Weights of a small transformer language model: 7 heads of 64, MLP 2368 GeGLU.
MLP neurons of a small language model. Each row is named by its layer, matrix (gate and up: input weights) and neuron, and shows model dimensions 64-127. Each number is 50 + 10 x the weight over its row's rms, rounded and kept within 0 to 99. A neuron's up and down rows have the sign that makes its largest values positive.
Before each neuron's rows, "fires in" lists the words (lower case) most often at its 100 highest values on Wikipedia text that the model never trained on.

fires in: "with", "for", "against", "alongside"
L7.gate2301:54 54 59 55 52 68 59 39 60 65 61 53 54 61 49 53 60 37 50 58 45 50 58 52 45 53 44 62 58 63 54 53 50 57 76 38 40 46 65 35 40 50 48 57 41 62 48 45 50 50 36 49 53 47 57 70 49 61 42 58 47 63 44 61
L7.up2301:60 54 44 49 61 45 69 42 63 38 61 50 64 43 49 42 53 53 66 57 52 37 65 49 49 71 38 60 33 49 47 50 43 39 72 47 51 49 66 51 28 17 62 51 43 50 70 48 60 45 61 46 57 35 43 51 51 59 29 48 56 51 59 48

fires in: "i", "they", "you", "he", "we"
L7.gate873:54 43 44 53 49 37 60 54 49 45 44 47 47 49 48 47 47 49 59 41 48 59 42 51 46 55 43 44 70 29 51 38 66 49 50 54 62 50 64 62 53 20 39 33 57 55 61 43 43 65 41 51 55 54 64 70 65 57 56 49 61 40 43 51
L7.up873:51 64 48 29 44 44 47 49 41 47 42 36 39 45 50 58 58 44 30 43 49 64 49 48 50 57 25 52 62 34 42 58 52 46 46 52 47 62 65 68 26 62 44 54 46 31 56 49 34 55 57 40 62 52 71 59 44 46 37 58 57 59 50 58

fires in: "of", "by", "the", "from"
L7.gate788:68 57 61 58 49 32 47 46 67 41 65 49 60 33 66 48 39 41 37 57 67 41 25 50 41 44 62 57 37 51 57 59 56 26 42 58 37 51 43 69 42 41 47 48 71 37 37 36 62 46 48 42 50 49 68 38 30 51 41 61 41 52 68 48
L7.up788:43 32 37 67 51 48 52 49 58 50 46 51 55 32 62 59 48 48 60 42 50 42 53 60 57 65 39 56 42 40 53 37 50 41 33 46 45 62 56 51 39 54 43 43 37 36 47 56 47 53 53 61 44 43 71 48 40 51 47 57 48 45 58 51

fires in: "of", "the", "few", "000", "no"
L4.gate1416:49 55 33 57 48 40 49 53 62 52 38 43 58 55 42 60 53 56 68 56 46 49 53 55 54 49 47 57 45 47 48 42 59 54 48 49 41 71 61 49 60 63 43 66 26 61 39 63 52 69 44 41 47 47 46 55 64 41 73 40 56 46 68 55
L4.up1416:48 32 55 61 39 49 64 42 63 43 60 42 56 50 67 58 35 62 37 55 50 37 46 40 54 64 49 57 62 45 58 55 42 53 59 46 38 52 64 56 54 61 52 74 44 61 36 45 54 58 31 35 63 45 53 40 55 53 61 61 45 62 54 52

fires in: "for", "of", "in", "among", "during", "at"
L7.gate1370:33 55 46 47 53 39 42 45 41 49 59 42 56 51 32 51 50 57 64 42 52 66 57 38 45 52 60 56 45 56 38 38 36 46 55 59 52 58 50 47 30 50 37 48 43 72 32 46 39 53 46 75 62 51 56 57 41 53 59 41 55 42 55 44
L7.up1370:54 45 48 56 35 51 43 50 55 40 28 52 48 51 66 52 61 63 46 48 53 64 57 46 34 53 41 54 48 50 58 20 45 56 64 42 48 64 54 55 40 38 36 50 44 49 40 70 65 53 49 50 62 37 28 47 37 39 53 33 57 51 48 25

fires in: "in", "to", "at", "by", "of"
L7.gate363:46 47 70 42 64 34 55 51 52 46 60 41 72 51 41 52 43 66 54 32 53 45 54 36 57 56 51 48 43 49 61 44 22 42 66 40 31 65 49 50 33 40 46 68 32 42 52 52 52 51 61 60 65 45 43 73 39 48 30 64 39 54 63 35
L7.up363:39 62 45 56 49 45 48 52 50 36 29 62 31 72 48 57 56 56 46 65 41 59 61 53 55 53 38 41 52 44 66 43 49 65 52 46 55 65 60 69 52 63 57 43 49 49 61 53 46 42 55 61 42 60 38 55 53 51 55 46 47 48 52 57

fires in: "s", "c", "0", "a"
L7.gate1627:53 41 55 49 23 66 49 53 51 52 47 54 41 43 72 63 55 51 67 50 40 48 56 52 50 52 48 56 66 38 54 32 45 46 48 52 52 48 49 51 34 30 50 63 61 35 58 49 38 51 48 47 47 55 53 65 48 34 60 59 39 49 49 47
L7.up1627:41 47 28 52 30 54 32 58 47 47 57 41 46 48 62 47 51 48 46 53 60 47 53 51 38 37 41 53 46 61 36 42 61 33 40 56 55 45 25 63 29 47 30 54 36 47 54 53 34 47 47 48 48 52 53 65 40 34 65 50 51 61 55 44

fires in: "to", "of", "for"
L7.gate2356:51 53 41 49 49 49 45 48 54 35 44 43 46 58 54 43 49 44 49 63 40 42 58 39 64 54 51 56 55 43 46 45 51 42 54 38 58 56 44 47 63 51 51 33 46 55 53 32 56 48 74 79 58 51 51 66 33 53 53 40 43 58 63 39
L7.up2356:48 36 60 38 48 42 34 43 58 48 21 51 41 61 48 39 43 39 40 35 32 52 58 48 44 69 65 54 31 65 45 52 48 38 65 62 39 50 86 38 57 64 43 51 43 37 52 61 51 55 48 47 36 38 40 55 47 57 50 52 59 63 43 36

fires in: "is", "been", "was", "has"
L7.gate1274:44 68 53 71 61 68 39 39 65 55 50 28 51 44 48 45 60 72 71 35 47 51 58 52 34 68 46 19 70 53 50 49 47 42 44 47 49 41 51 41 56 40 49 42 54 51 67 46 66 50 42 28 58 32 43 42 46 58 45 61 49 38 52 53
L7.up1274:48 59 35 36 44 59 67 55 44 43 46 24 54 64 45 55 69 40 46 48 61 76 35 42 60 56 48 58 66 55 61 62 48 38 62 43 56 64 61 46 50 59 33 39 53 44 42 44 65 53 55 52 47 61 59 37 54 43 50 41 37 36 37 49

fires in: "two", "three", "four", "six", "several"
L7.gate1846:46 51 35 48 60 50 65 37 51 32 52 32 37 58 47 58 46 50 46 55 69 53 56 32 54 49 57 47 63 60 47 48 39 56 42 40 31 61 41 44 63 61 48 53 53 57 41 56 61 60 44 40 47 48 50 47 53 42 59 64 36 59 56 52
L7.up1846:54 57 47 47 53 45 67 48 42 62 63 40 81 50 41 58 50 51 45 57 58 58 47 39 56 32 56 64 57 57 68 47 49 46 45 54 43 58 38 69 45 38 35 51 23 43 37 78 62 52 46 31 52 59 54 51 68 33 49 46 48 54 68 40

fires in: "with", "as"
L4.gate159:41 73 76 47 46 55 37 61 56 45 53 48 53 31 35 49 30 38 66 65 54 55 56 45 74 60 44 46 67 47 40 50 49 55 55 30 40 58 49 50 51 49 56 46 52 55 64 52 56 38 65 41 46 46 57 37 54 54 56 34 58 54 47 35
L4.up159:42 47 60 61 52 39 53 48 38 47 72 56 49 42 34 29 44 50 64 48 52 48 48 46 58 67 58 58 59 47 48 45 52 43 71 57 45 53 39 57 53 61 40 28 39 36 36 57 64 62 50 49 59 67 48 42 32 63 44 31 54 54 48 43

fires in: "to", "in", "on"
L7.gate323:56 56 67 47 63 31 52 29 45 34 42 52 47 56 62 47 48 61 53 44 39 41 55 64 40 59 49 44 33 58 49 32 39 47 61 44 29 60 59 58 44 48 47 54 57 57 37 51 54 52 37 59 58 70 53 56 43 56 52 47 30 38 63 38
L7.up323:27 48 40 29 68 26 37 46 52 45 56 34 46 40 46 40 58 64 62 40 48 62 47 52 47 49 38 46 15 35 47 45 35 42 54 54 57 44 68 62 44 47 52 39 52 47 57 55 41 41 63 61 60 43 51 53 45 53 45 53 53 47 54 51

fires in: "in", "of", "a", "to"
L7.gate253:55 63 42 43 54 36 39 46 45 49 48 48 50 45 33 57 58 46 72 49 51 61 64 68 36 56 45 50 44 42 47 36 53 62 53 50 58 38 58 51 43 38 36 48 47 51 53 63 53 48 56 57 41 57 51 59 44 54 43 45 48 35 36 33
L7.up253:60 35 26 58 49 46 61 51 71 43 41 43 43 62 59 62 74 61 49 44 46 40 58 54 48 54 49 42 59 55 50 71 42 52 62 69 48 63 46 41 28 41 57 52 50 32 22 39 43 51 47 68 54 46 48 55 40 54 62 65 46 44 37 45

fires in: "not", "are", "t", "no", "is", "s"
L4.gate2367:33 41 56 45 62 41 45 55 43 33 50 35 50 60 47 52 47 59 45 50 49 39 40 45 40 66 48 44 42 61 50 30 39 28 44 59 59 53 30 59 50 50 48 51 34 37 58 52 54 55 74 42 46 48 46 36 74 42 44 46 31 71 43 40
L4.up2367:42 60 43 51 66 54 33 50 37 45 48 60 48 47 48 45 53 34 46 41 50 54 37 54 47 57 41 36 61 52 57 45 61 64 58 53 36 54 72 46 49 47 28 67 54 28 56 45 55 44 34 52 73 57 41 29 51 60 60 45 48 58 48 57

fires in: "of"
L4.gate1345:62 43 45 73 58 51 31 75 45 44 44 43 60 58 62 45 67 59 58 46 47 43 54 50 37 56 67 50 31 56 41 40 45 45 67 36 33 47 47 55 55 51 54 50 36 53 50 39 55 42 55 56 59 53 46 71 47 56 52 54 43 47 63 41
L4.up1345:58 40 37 31 51 43 42 62 46 52 54 54 58 50 24 62 62 48 36 54 57 37 43 50 45 62 56 41 44 43 24 41 59 45 50 35 59 32 57 52 63 38 54 61 42 62 38 55 41 66 40 30 45 51 51 45 68 40 58 37 56 57 64 41

fires in: "of"
L4.gate1274:69 48 41 46 46 38 40 34 49 47 39 45 59 52 55 56 47 40 61 40 40 58 49 45 50 59 42 58 27 44 55 61 58 46 72 38 41 53 58 61 50 55 38 51 43 58 39 58 39 46 59 54 45 60 47 51 61 47 60 51 49 52 54 50
L4.up1274:46 34 27 71 49 45 58 47 65 61 57 43 63 43 57 51 63 43 43 36 56 64 52 45 47 53 46 48 42 43 34 32 48 55 66 46 45 62 35 52 53 47 65 43 35 31 39 61 50 46 63 57 48 42 43 43 43 40 41 53 54 45 68 51

fires in: "3", "4", "2", "7", "6"
L7.gate1983:57 54 46 40 59 50 48 44 47 43 50 46 45 49 41 51 33 64 41 51 63 58 30 39 52 41 68 49 56 65 32 54 46 69 46 57 41 55 56 56 28 44 44 37 46 40 67 41 53 48 37 50 53 65 46 56 42 50 57 39 71 40 61 35
L7.up1983:57 57 67 41 55 29 43 40 51 56 56 50 54 45 49 52 58 51 46 59 54 47 52 42 45 54 42 34 54 63 72 43 49 61 37 48 50 62 53 35 53 54 63 32 41 36 51 46 50 56 54 38 61 47 46 65 44 69 48 56 42 50 45 37

fires in: "of", "first", "the", "early", "age", "final"
L4.gate587:61 43 53 69 53 50 48 49 64 49 30 43 54 28 60 51 61 56 54 35 26 61 65 53 48 64 41 47 39 60 43 38 62 41 52 46 38 45 28 67 62 45 34 76 36 49 47 54 45 37 54 49 68 46 55 34 50 31 66 59 49 48 58 62
L4.up587:52 31 54 26 40 41 56 28 55 38 40 47 39 45 51 55 42 61 40 42 40 42 57 48 52 51 45 59 37 59 52 55 46 61 66 46 42 43 36 50 56 59 61 44 58 49 46 48 50 50 41 70 72 32 53 35 27 45 57 55 54 27 63 54

fires in: "of", "took", "take", "had"
L4.gate636:47 52 46 58 50 51 50 64 48 66 53 41 52 71 50 45 50 44 62 55 39 44 51 46 33 75 51 54 61 51 46 47 49 70 52 36 43 32 39 56 60 51 60 52 38 54 39 43 66 63 61 38 47 52 44 73 51 53 33 45 35 57 53 50
L4.up636:42 51 40 37 52 36 48 35 50 73 61 41 54 52 53 33 55 62 49 44 60 35 64 42 37 68 36 55 44 49 69 52 44 65 57 40 52 46 49 47 43 61 40 46 36 45 42 51 54 54 33 39 42 53 49 65 42 36 21 64 33 55 46 46

fires in: "of", "to", "about", "with", "against"
L4.gate732:53 45 59 74 67 34 48 50 53 49 52 40 53 62 69 57 30 46 48 40 41 40 70 39 34 48 35 51 48 45 60 43 44 55 33 43 50 54 63 54 38 50 56 42 33 40 56 26 52 56 59 54 62 45 58 50 37 43 58 38 37 49 38 48
L4.up732:69 57 45 61 53 34 43 54 65 63 31 29 51 61 64 41 54 52 28 43 50 50 56 49 40 55 52 41 53 54 54 39 39 61 41 54 52 41 38 42 47 34 48 52 50 47 45 31 24 67 60 51 39 51 49 55 56 39 43 46 36 61 52 53

fires in: "he", "she", "who"
L7.gate1380:33 62 34 46 29 62 56 40 46 58 48 36 54 54 50 45 50 57 39 60 47 42 40 42 46 56 55 75 60 47 51 44 41 46 46 51 39 56 65 57 64 42 57 47 38 39 54 54 20 60 41 38 47 34 73 52 42 55 47 60 66 42 46 66
L7.up1380:42 62 60 46 50 29 57 55 40 53 47 49 57 67 56 56 62 53 42 47 43 54 45 61 40 68 28 36 64 42 56 48 33 53 45 57 63 40 46 54 47 65 42 42 27 46 53 43 41 53 47 49 53 47 55 39 50 60 37 47 39 35 40 42

fires in: "was", "were", "york", "be", "been", "became"
L7.gate1070:57 63 46 44 56 56 51 54 46 61 50 51 57 37 39 50 21 52 41 44 64 65 43 48 40 42 55 48 49 41 46 68 47 53 54 37 54 50 43 59 49 35 50 54 52 60 56 68 46 58 63 34 39 69 57 51 44 42 46 76 51 54 20 52
L7.up1070:45 56 56 62 38 47 57 25 31 64 43 59 32 41 60 38 37 50 51 47 42 42 38 43 49 49 54 59 43 33 46 44 52 63 60 52 49 48 53 61 56 58 56 59 38 59 50 49 41 47 58 38 77 40 41 60 73 54 57 53 47 52 48 45

fires in: "s", "c", "jr", "e", "a"
L7.gate1080:47 46 58 67 45 33 33 59 51 54 61 49 59 39 51 52 52 72 49 47 51 57 32 60 35 50 56 55 55 41 44 33 50 53 61 40 51 58 49 58 33 39 48 72 38 49 54 57 59 43 53 40 36 55 62 86 43 55 67 53 51 61 58 38
L7.up1080:49 47 61 41 48 64 34 62 49 38 72 31 45 19 62 59 42 68 53 47 49 45 42 62 39 53 65 40 57 55 59 35 41 60 63 47 59 57 49 50 52 30 57 47 47 68 63 35 36 45 38 38 45 49 64 65 32 52 51 57 34 63 60 52

fires in: "on", "two"
L4.gate596:65 53 55 44 45 53 36 62 55 55 69 54 78 35 53 50 42 54 36 49 33 64 41 38 58 63 66 59 46 47 79 49 45 39 46 52 44 57 45 45 52 50 50 25 42 64 53 55 69 36 59 56 45 46 34 52 47 56 48 52 38 41 58 54
L4.up596:65 68 45 56 41 58 39 70 63 46 42 67 47 67 42 45 31 61 44 50 48 62 45 41 55 43 61 58 53 45 55 53 46 64 41 52 43 63 71 42 75 51 52 51 71 49 58 56 51 52 55 57 56 54 35 42 43 51 51 58 37 48 56 41

fires in: "3", "13", "14", "4", "30", "23"
L4.gate344:57 45 40 37 37 50 55 58 62 58 34 29 62 54 45 57 39 48 55 44 30 42 49 31 68 47 46 57 63 65 59 63 55 65 42 37 45 40 47 68 31 55 45 50 32 40 42 36 43 43 50 28 43 63 45 61 43 39 48 45 58 55 63 34
L4.up344:43 58 34 34 41 57 35 55 71 75 46 36 46 50 46 60 59 48 57 41 48 54 40 40 51 46 40 54 57 68 58 50 44 69 39 48 45 46 45 44 39 54 33 59 35 50 40 38 41 44 62 44 71 59 60 59 47 32 47 54 46 52 57 34

fires in: "in", "as"
L7.gate1246:46 52 59 63 53 36 59 46 84 30 52 59 54 29 68 52 55 43 54 60 61 56 47 43 49 44 52 43 39 53 49 48 46 64 36 34 45 58 46 26 40 58 50 43 58 71 53 41 36 54 58 47 44 33 47 48 57 51 54 42 41 44 50 44
L7.up1246:40 63 60 46 40 56 47 44 58 50 54 53 44 36 50 42 51 56 62 53 59 45 54 53 51 55 55 57 65 41 32 54 42 48 53 47 60 58 53 50 62 37 50 51 51 47 38 51 27 37 51 53 37 56 36 58 51 37 47 37 63 51 60 44

fires in: "of", "two", "three", "four"
L4.gate1745:51 43 28 50 45 46 43 49 51 61 66 33 69 38 56 61 56 49 37 51 45 47 62 40 54 65 57 64 52 50 57 55 42 52 44 50 41 52 42 46 45 54 51 67 48 46 35 55 64 51 49 43 43 68 36 46 44 62 47 58 40 46 56 57
L4.up1745:45 43 40 61 56 48 53 43 69 57 46 48 54 33 61 63 48 59 44 70 39 56 53 31 51 61 55 65 60 48 62 48 59 59 51 46 50 45 48 54 51 40 55 60 47 44 44 50 45 60 44 42 52 23 57 69 50 58 63 62 61 42 60 45

fires in: "a", "two", "own", "three", "an"
L7.gate699:62 34 44 50 63 52 51 69 49 53 54 32 46 51 60 46 35 51 78 46 46 66 52 55 51 59 59 37 57 61 47 61 50 46 45 57 40 67 58 41 33 40 46 39 35 38 47 54 50 58 69 42 53 55 45 55 44 70 61 40 57 41 51 40
L7.up699:71 45 56 56 44 45 47 55 52 45 49 54 58 56 54 36 33 34 63 41 59 57 64 45 27 39 45 53 56 51 61 55 51 50 34 65 53 59 45 63 72 46 47 46 67 48 64 52 36 58 55 45 46 35 45 47 57 28 66 53 59 66 59 34

fires in: "he", "she", "it", "company", "band"
L4.gate1044:52 55 50 54 33 35 37 47 43 50 58 43 44 60 56 48 51 47 51 46 37 57 62 58 45 55 55 45 54 46 67 62 43 53 58 42 60 55 34 62 63 60 66 31 51 55 45 43 28 27 49 66 46 56 65 46 55 48 51 59 48 34 65 51
L4.up1044:40 59 40 49 39 38 34 52 62 60 49 49 61 55 40 63 52 49 42 38 55 52 44 62 42 57 51 56 42 29 51 55 40 52 26 41 46 63 57 44 61 43 47 37 41 39 62 60 51 56 66 46 38 37 44 43 49 58 38 34 52 46 48 47

fires in: "an"
L7.gate914:52 53 55 44 55 48 43 46 54 51 44 53 46 57 45 46 47 42 52 50 64 45 56 46 35 53 47 56 50 41 49 53 40 52 38 49 48 46 46 63 42 28 36 40 38 57 50 49 50 59 47 37 68 51 48 48 58 72 57 47 49 23 72 63
L7.up914:47 43 38 61 59 51 47 46 59 54 58 43 50 37 43 49 47 46 46 44 59 40 41 70 39 35 37 56 66 52 45 34 57 71 67 57 48 37 65 52 42 33 63 44 59 47 51 52 34 41 62 40 58 47 48 48 43 41 68 73 56 69 41 54

fires in: "to", "at", "of"
L7.gate1522:69 45 58 42 44 53 48 32 43 24 69 44 44 50 59 56 48 51 46 54 30 38 67 54 55 35 52 30 52 55 42 43 44 41 51 53 65 56 37 63 43 49 42 39 45 43 59 55 52 52 58 52 62 48 34 49 53 42 67 44 54 48 47 51
L7.up1522:71 50 49 61 49 54 44 45 53 61 53 39 67 42 45 40 28 51 34 35 55 44 49 43 47 51 56 51 57 56 32 61 44 66 50 59 48 51 40 57 50 61 58 50 64 49 56 61 60 31 56 53 47 32 63 55 36 46 50 50 44 39 54 35

fires in: "to", "not", "never", "t"
L4.gate73:50 62 56 45 58 45 29 42 46 52 55 37 45 66 60 61 58 50 51 48 48 62 41 51 46 44 39 45 41 51 57 44 43 37 45 69 47 71 38 57 53 24 55 55 47 47 66 40 53 56 67 65 39 48 50 55 60 80 49 40 42 50 47 44
L4.up73:65 58 55 47 63 60 45 44 45 50 46 52 37 73 58 35 43 47 56 45 58 44 47 50 48 55 24 42 40 51 52 46 33 42 44 49 28 74 41 57 43 45 58 39 43 57 46 51 48 58 62 62 59 76 42 39 44 55 55 37 52 46 47 59

fires in: "had", "made", "to", "received", "make", "have"
L7.gate1382:35 46 68 37 43 34 56 31 37 49 48 39 46 68 37 46 37 35 70 49 64 52 57 60 62 67 54 58 43 41 60 46 46 46 35 53 47 53 51 67 44 50 49 45 43 54 38 53 52 41 44 50 45 36 32 39 55 56 59 54 54 51 57 57
L7.up1382:46 50 56 49 37 52 37 58 42 57 60 66 45 71 68 65 44 48 50 50 54 41 42 43 46 49 63 50 52 45 57 62 36 47 52 48 34 67 56 49 50 47 62 54 61 39 37 41 50 41 72 61 43 45 40 55 50 72 65 58 50 49 31 57

fires in: "of", "suffering", "to"
L4.gate730:56 40 63 55 42 80 59 42 39 49 38 50 37 35 37 58 62 62 74 59 63 52 56 52 42 46 53 46 40 44 44 42 42 41 37 40 53 41 59 35 50 48 56 43 26 41 62 66 65 53 45 45 56 50 35 55 65 34 49 52 55 47 52 54
L4.up730:61 46 14 42 55 59 60 50 53 65 59 63 33 50 44 50 40 72 49 42 54 39 53 47 49 47 38 62 40 42 40 54 76 47 51 67 43 44 52 65 48 53 47 44 63 57 60 52 48 58 42 41 55 44 59 54 56 48 37 55 62 47 63 30

fires in: "only", "just", "of", "about", "not", "around"
L4.gate107:71 41 57 51 65 45 42 38 28 51 56 38 50 52 63 60 44 46 46 53 64 40 45 45 63 36 44 38 45 55 52 70 55 62 56 44 32 58 47 56 45 61 51 47 49 52 68 42 38 51 48 59 43 48 37 59 43 61 40 64 43 52 47 61
L4.up107:42 38 47 43 44 50 49 39 66 43 74 44 48 65 49 53 56 50 24 47 45 46 55 51 44 47 56 50 55 61 43 44 45 39 33 35 58 56 53 45 60 34 38 48 48 59 24 70 56 55 62 45 53 59 43 39 56 66 63 54 56 50 54 58

fires in: "is", "be", "are", "when", "was"
L7.gate1879:39 53 51 52 53 18 58 46 55 50 68 44 62 36 32 46 34 45 59 45 47 72 59 36 49 53 61 46 59 59 49 68 59 53 47 52 42 45 56 47 48 43 39 63 62 36 52 62 47 40 48 38 56 57 64 40 50 50 59 70 38 51 56 50
L7.up1879:29 54 50 40 39 48 48 43 70 58 44 51 57 39 62 39 58 51 53 60 50 48 54 43 42 50 62 51 61 63 52 43 48 46 57 47 63 44 50 43 65 59 52 60 53 43 52 65 32 72 34 59 56 63 43 53 49 48 35 56 38 50 57 29

fires in: "in", "held", "taken", "given", "took", "on"
L7.gate508:47 58 28 62 49 44 53 63 43 48 58 64 31 47 58 41 49 48 51 39 38 64 53 46 60 68 39 50 60 61 52 50 49 66 54 52 63 37 47 56 46 38 63 75 43 39 45 31 51 42 45 58 52 43 60 58 56 55 61 61 47 49 41 43
L7.up508:51 40 37 61 34 44 46 51 54 60 48 52 68 40 66 37 54 52 53 42 66 40 47 30 59 31 51 39 53 51 34 45 54 54 51 62 54 55 62 59 60 47 47 54 48 43 43 42 33 38 43 41 42 56 43 57 64 62 44 49 52 59 36 24

fires in: "a", "began", "for", "an", "starts"
L7.gate930:50 53 41 68 46 44 53 74 45 50 46 46 53 44 52 27 39 38 59 32 59 48 52 55 48 54 51 59 56 53 32 33 56 35 33 70 42 53 50 51 47 45 36 52 46 49 61 48 50 56 38 23 46 38 59 52 34 31 82 39 60 54 40 64
L7.up930:34 47 32 57 48 48 37 43 42 42 57 40 45 60 49 39 42 48 51 29 67 48 41 34 45 39 62 52 55 56 53 65 70 54 67 47 52 62 73 49 50 39 63 57 62 47 50 48 39 57 52 53 43 30 45 36 51 40 55 57 48 51 38 60

fires in: "such", "this", "there", "1990", "season"
L4.gate2121:51 56 58 43 52 58 51 55 56 44 50 46 56 37 39 49 42 35 50 31 50 66 29 49 70 36 61 60 52 54 63 62 49 40 65 36 44 57 46 63 49 36 48 60 53 50 66 71 46 51 42 71 56 74 41 52 37 66 51 57 54 49 50 42
L4.up2121:48 59 28 33 74 41 48 40 48 63 35 35 55 48 40 50 45 51 42 47 52 57 51 34 71 54 71 37 47 67 52 65 59 39 72 54 46 46 47 44 53 59 61 51 43 60 52 64 43 33 47 72 45 47 60 67 49 75 63 70 60 58 54 57

fires in: "with", "new"
L7.gate2250:33 62 53 56 67 40 62 63 48 55 43 50 60 42 36 42 21 56 67 49 48 38 53 44 59 55 33 54 46 42 33 58 41 51 58 36 56 70 47 59 57 55 51 59 33 45 45 48 59 52 42 47 60 59 49 29 28 42 52 62 60 56 59 53
L7.up2250:52 29 58 69 44 34 69 42 58 60 69 46 50 62 63 52 30 25 51 47 30 70 42 49 55 59 45 42 37 50 55 57 56 41 51 51 56 53 55 49 49 53 61 52 45 58 39 46 53 65 47 42 55 40 63 62 42 51 45 45 55 33 41 61

fires in: "on", "signed", "to", "along"
L7.gate1649:59 61 51 61 34 42 46 53 48 39 64 51 65 51 41 58 72 55 36 27 59 70 63 52 48 54 58 43 43 46 56 56 35 35 50 43 65 47 47 28 65 51 43 43 57 32 40 36 52 64 62 64 42 48 60 41 45 43 55 44 49 41 49 43
L7.up1649:56 60 45 60 42 35 46 45 61 47 52 46 43 40 40 58 43 46 70 41 38 54 73 60 48 48 44 57 56 53 49 46 49 44 52 57 71 55 46 46 75 49 50 50 52 62 47 53 64 60 56 71 45 43 48 45 32 47 66 51 48 20 41 40

fires in: "in"
L7.gate426:53 60 61 43 25 48 49 36 55 40 39 46 70 34 47 48 49 44 51 71 46 52 53 60 45 45 47 45 57 52 54 61 41 34 45 47 55 78 59 51 48 54 53 30 65 65 37 45 62 45 45 43 62 52 59 45 66 82 47 47 41 46 75 51
L7.up426:32 51 51 50 56 50 41 55 59 43 55 47 47 54 52 58 44 41 54 40 59 66 50 55 53 63 52 64 62 28 43 43 57 52 50 39 62 47 53 57 39 58 40 41 58 46 64 48 48 56 58 43 47 43 57 46 45 44 59 57 50 60 51 63

fires in: "of", "some", "many", "few", "several"
L4.gate1786:58 55 59 41 54 47 33 34 40 51 49 54 70 49 45 61 66 54 48 64 53 56 58 67 25 50 81 48 54 47 50 38 38 61 39 41 56 73 51 59 38 50 64 44 25 56 48 61 36 63 51 55 34 54 32 45 74 44 55 47 54 42 48 67
L4.up1786:63 35 51 24 47 72 59 52 66 57 48 43 47 47 41 63 53 48 68 52 59 55 54 55 46 39 63 63 65 57 56 34 49 62 26 64 47 58 53 48 67 51 72 59 23 53 50 35 54 56 50 52 51 34 41 60 50 46 55 65 57 51 50 62

fires in: "not", "to"
L4.gate458:52 41 50 37 41 60 63 41 27 43 44 63 44 37 33 63 55 55 52 52 39 42 43 44 44 43 41 42 44 22 36 39 56 39 49 55 37 65 53 56 63 37 52 35 57 34 49 57 56 57 56 31 56 52 30 65 45 54 51 58 48 44 56 45
L4.up458:46 55 46 52 47 63 50 52 40 60 51 52 46 60 54 51 46 58 45 51 48 74 44 47 50 32 63 58 53 49 55 43 61 61 29 45 44 58 58 58 36 57 48 37 56 52 58 56 56 58 63 45 47 33 53 53 43 78 57 46 44 43 52 35

fires in: "it", "and", "is", "was"
L4.gate838:42 71 66 37 46 51 47 42 62 57 54 33 46 52 38 32 48 57 52 68 58 42 55 41 44 47 56 42 66 58 51 39 26 47 51 49 45 59 48 40 58 29 48 46 51 62 42 57 51 44 38 32 54 29 39 47 60 54 37 39 36 66 55 52
L4.up838:55 53 41 38 27 30 51 47 49 39 52 58 45 62 38 66 50 57 52 50 52 42 59 53 28 49 58 33 73 45 62 52 49 45 48 34 51 45 43 66 57 51 36 34 47 47 47 55 60 42 38 32 39 62 56 46 42 43 52 56 50 61 64 60